Weights of a small GPT-style language model, trained from scratch on English Wikipedia.
Size: 11 layers, 4 heads of 64, MLP 704 SwiGLU, 11.2M parameters.
MLP neurons of a small language model. Each row is named by its layer, matrix (gate and up: input weights) and neuron, and shows model dimensions 0-127. Each number is 500 + 40 x the weight over its row's rms, rounded and kept within 0 to 999. Numbers have three digits each. A neuron's up and down rows have the sign that makes its largest values positive.
A block is one neuron, or neurons of one layer that tend to fire together. After each block is what it responds to, as a language model described it from the Wikipedia text at the highest values.

L6.gate153:505502584453526527474533550473444576511487452444479548488468508520514543333416530452508496472542604571473491548476561528444551546538511460487499465513409517537404442419535480536501518477518459525545489492561507530463491527446539471485525501458440454523508544542503508414511505551527584481552439532506507447512430519456558513488508539524495475449480542510475463487532500573400515518491
L6.up153:490571516461481470499496488475434554572461458424492471490504533488463530517548541543435472489523456518539508461571450505505479461422476518463560431510504488488541470517515526519446528572427435446480473550511524519528470539475497448525554478456498499437516535579462533494520485524542546471499468456554511514547609437508483386395407522486486456539543528555543466512429535544531450542488
L6.gate308:470514531536532456510495503457488557508481563538578507481476455571544532525495430441545553543559436499496503509468459445469485542513511477522448471519514490408555490481504521558462488536548507525478470464512478420484538524507539550471492469517551478524514505469480468451520485521549527467422540473479502425512519589484509514515451493537503493501544378495556480413597533540486510540518
L6.up308:458514409475457496595472479511462459509450476474423603504444535496525554516493517514478509450560520515479577469563389476469518431507504513611520495492505487450577580443523437530533505507451441528528469509460553492534458536481426488505478478492518474533478489425516538505500562455462451445536451456490550486473438515485489490462450475521582472458511486427499480517520525515464506523528
L6.gate420:519587466529512451491444550582432514461508516503495609493459454499488523533446488504510444529473529581578494534459494415556504526530470467421527464510438517461486416454524493401439531466564451482434487495513486473474539428533549578490438560509497552454530552491510523481469545500523537505450481471513489444523527465501471482424481478490530526504527481471581430427505521500436502510455
L6.up420:418489565484508565487468473535516586471474496530575512503458548452479510529507466536554483443534517499433486534457474487457491509542468525561623488511503448493470467508543527470520512490527436532605538531487509479479529500473495590475525469433515446566432477512450487450497530445538475428495375488478432467538563512409433460555510529448488433540553464514410531431475520511518488547410
L6.gate502:474512457552435539499425576500474555556535456510509506473504534460462552434501510523569548547439474506394481511540525532533511517523472455487502514475432481500513471483454453464493598384449497521421491492474493482503501512496436536486464544467540527554534544472579525515536468473475537546523528501486465509444457480455516552430496461469516510534480506491545490524570512462423531457561
L6.up502:529464469490487492554472504512480528471437481548514488526461469477500547433509525499543516512500477479518514490504573532477461509510558509541494422538430500530440482527568607461482498417459540480482482514527526489480450552504515566466487434424589594495504572451503479535477459464511520516561499536530488518477510556444469505538525440430509537464503558535422413468524574518520515447540
Description: Noun-completing word pieces

L6.gate76:476536516463487445462512556543511509482466533514575472446521466574443489462505534478534561419418528463471488505550492486427540552506523520500485464527499476507573547464451539510482511502514490495481527532481500502497561505453458504571478566570568484496579528504475483474487486498459517501469461481542460532514404580520495521463388471472477468567521501552513487561464449583468500532493
L6.up76:443505468455561411494523523542517471505523498457514542439427478503491498555482452537522521477553453461494483500533487511465560533527518491459565459443503414500570469518437491590532512505520435525477488513516507526479509503411469552530493474455490508568532556495512448519519534574568456588447574507521483497520449521502590478514457541461416509468460523518461477516445489544448540521503
L6.gate277:568559485552472523455579505479531576562552552435542598451513480437512496471505462503469530521425509457561499522461430395507512537518495518492532506538508537485468462450506547441473545493551470478496532571531518539504513515490477475489514490446476466507473538463479525450486460501501540539429583524540548502505418471535492434528458586462469574444482475557546520536497471445575482507539
L6.up277:535545460446485503489481456464505492490558526473465518509455533536476476513567458458543472534403495579540548524395499524477506443480485475475540471515498434490526483475534581537548531470514493522557535502490471474528464571447471453561489595507450498504439483473451489525432476631481536521441593507470448394490488505440456496476460532500462514486462495495561571559518488517570502481458
L6.gate488:550512470488532514543478561504499488535498497536435536395551454488502541474474505575540493482505539480420471537472535463488506501459473507454480522524459506498535532500524409499546447485510449448482539550525532507444520528473452548509541490502500542485485478512497539451479523510568531545520496521543512516525462457583569469416465472490541508511485532470496499597504484553476453511542
L6.up488:460489496537570513513528470543473493550546466499471469426471457481419513465536578460533478540466530508463557532502514501520507468507559522492561499486465437493522500541471487540502570545440458484412450531485565517495544491490450488477564515454493576426540511540479496487524582539445549566466513469488463498537559526461494497468491485541566557579517455505542493540495499630448507450450
L6.gate586:560459474452447472474456437513411470541486540517430612506480437441492501434565502512477525499502510442451429547468495537510489508517562485485484408519453501540570525475493493418501493483387527449514600477504546397534511492486484459482506532476458464566498485461501492474558456453440550521505481476534477491485445560493522461542517570430557470589464507462529554535544510508495462548611
L6.up586:540551496510493487462517544485517509566541589465541487488470480499496518472490569510535535557504608540459514486531437421494563501493555503476505481453551418489506464575476504504562474524476396568483419503482499469527524516480501464480456510449479543498539489540501497507436479482461594553386553504496528495555515539488516466337539515503529447505489462529509523487525450566500540489514
Description: Coordinating and after conjunct

L8.gate462:501507531524499430539531566471514525507463522552526600507458533520489593508437395498452466485483564451513494460539536495537467502588518516501486467490484494485478520489519517479527451469456492475377536539566465453503438509531545523451480522546446497473427508567486466441465485458473538526527467491537442509500470504493422523444543475514540451469514508487507432489497526488489490541581
L8.up462:465479496528529488508475542464483553426499531470567521517493513467510528425512491482537543398538548567477522486584473458496438441524490526493523510503517500417448513507541525479495541431480529492494487547460487469548453482492506520428469519556550513531516570542552548505491462539586471455521476477541537472390540488430522466509522572554497465494510486528533537545523475455503502503476
Description: Abstract noun endings

L8.gate420:540537404503460450546462526494513497546453488471558538525469432460503463477530450507453482473447520423521565493487512533505573492486561626489379504513517468542552469454463546582476489543537493521543499535460476555498433495469509437482524542448478468469435437495414502551530504526497514619516521481519531516515524467445475514480515507472507511444399461502519524609536517491505533522542
L8.up420:484463507464510459521461523565520505556411574426495445462535535519528471479479504503489514536463528438469544524442515528514557500533497487530548416488560506488485430541487486498422490486458571455550501451496528596552495579519529484558508462502479535486470491452544505503495500558497441520416531457482523446483471516449517509495528515443520548497533555545480522566449513519547464572537
Description: Coordinating conjunction "and"

L3.gate53:488512458498506509513412477497476551529526551495520469502451489545456518482494575510507478578511467423451536490490483464575499500501463582473531473472463572559489493490446476558547505549473515528473459565495524540578550474498480459498452588498533497588499468530420539480454604533476485521491522451502581527466443497519488438480521535471530532510456496440517578533504491468531474476459
L3.up53:577477483473460504502425525458496491577426498539464514549550556537534453559523471556484485522475555541603568440503466505491550527541477451553452521484508491507572507464440467523495434427464490480519540548531510481534458539551554544530501551527501455585489585518462520535446425567457465467497549489555415504490511495464502519570457523404502448531513474468479521574521516511485505523551
L3.gate136:442432494422497544477407549541501466443519497498535460583497533513544501525437532506467507553480575406454517484494551515571479514424547486526489498456497534496457474428482516538470437486477531485555507592450514531547491530477531454568556515495510511527584645480515413475537596507503561439429531493473432520514477520471477539568485518481500540512500481484546471468526475495518520437512
L3.up136:557475450472486466516455516553538499421498538461526507563525455503516494425515479555592453523464475578458537515511561526475464467504496492491556490443530527608551533461497480477449499532458504501470503563486509492458420529514454535522529517482542529519518475480528525508559485544472553493456519522546525553508485495525461542490453549435516564608565433528539492506462476517532510507472
L3.gate447:495460519426569493604383505470482481539524495538465442594503480483547548463561513480506448489450496504467573449429482534525491505526433542455495555586481485438536522495512551457508519526512535520472557516436493520541500510522487510517528463489481531600506484522522530516441503514431548464505579456471524581501448477548573586564469488536515565476468469466518484539565494474594462428559
L3.up447:485490446499561477501383465474481563461458551520478530507501483542512435558597444503573506552562525493502510501524573546434530440439456541436508477506496446488461479506471514638452533467484486554552490544503509499528511506474502517556447429517416508523430482449522457541477429484454546507437507529456507554489433440475459496549457529525510411558450494414546438475520457539593519516591
L3.gate557:504457505523427483588492395504528481482500457535513479459522505477481538491472519491518535536398507482475560474520504480509499515524541566544556551492523541529486459524463555493501451531521484490490575468493507496493484554498515509492501482410513517450473515476449503488494470455511544481449499553496560501512446508547440532478522589555470406473432440417554498521494435481469499495486
L3.up557:527480520429532476522498522534476528513445491453482412510497471545518500546527491468502446573506522497443502502561524475455604537445518519536545417475459467478561467516535429551486506477487526480467574573506481457499504470586485559502446545522457510548523495474431494506501458545528426523517548454462472568500502555440447537502465437501503517576468483490485576545455538566512481531500
Description: List-final "and"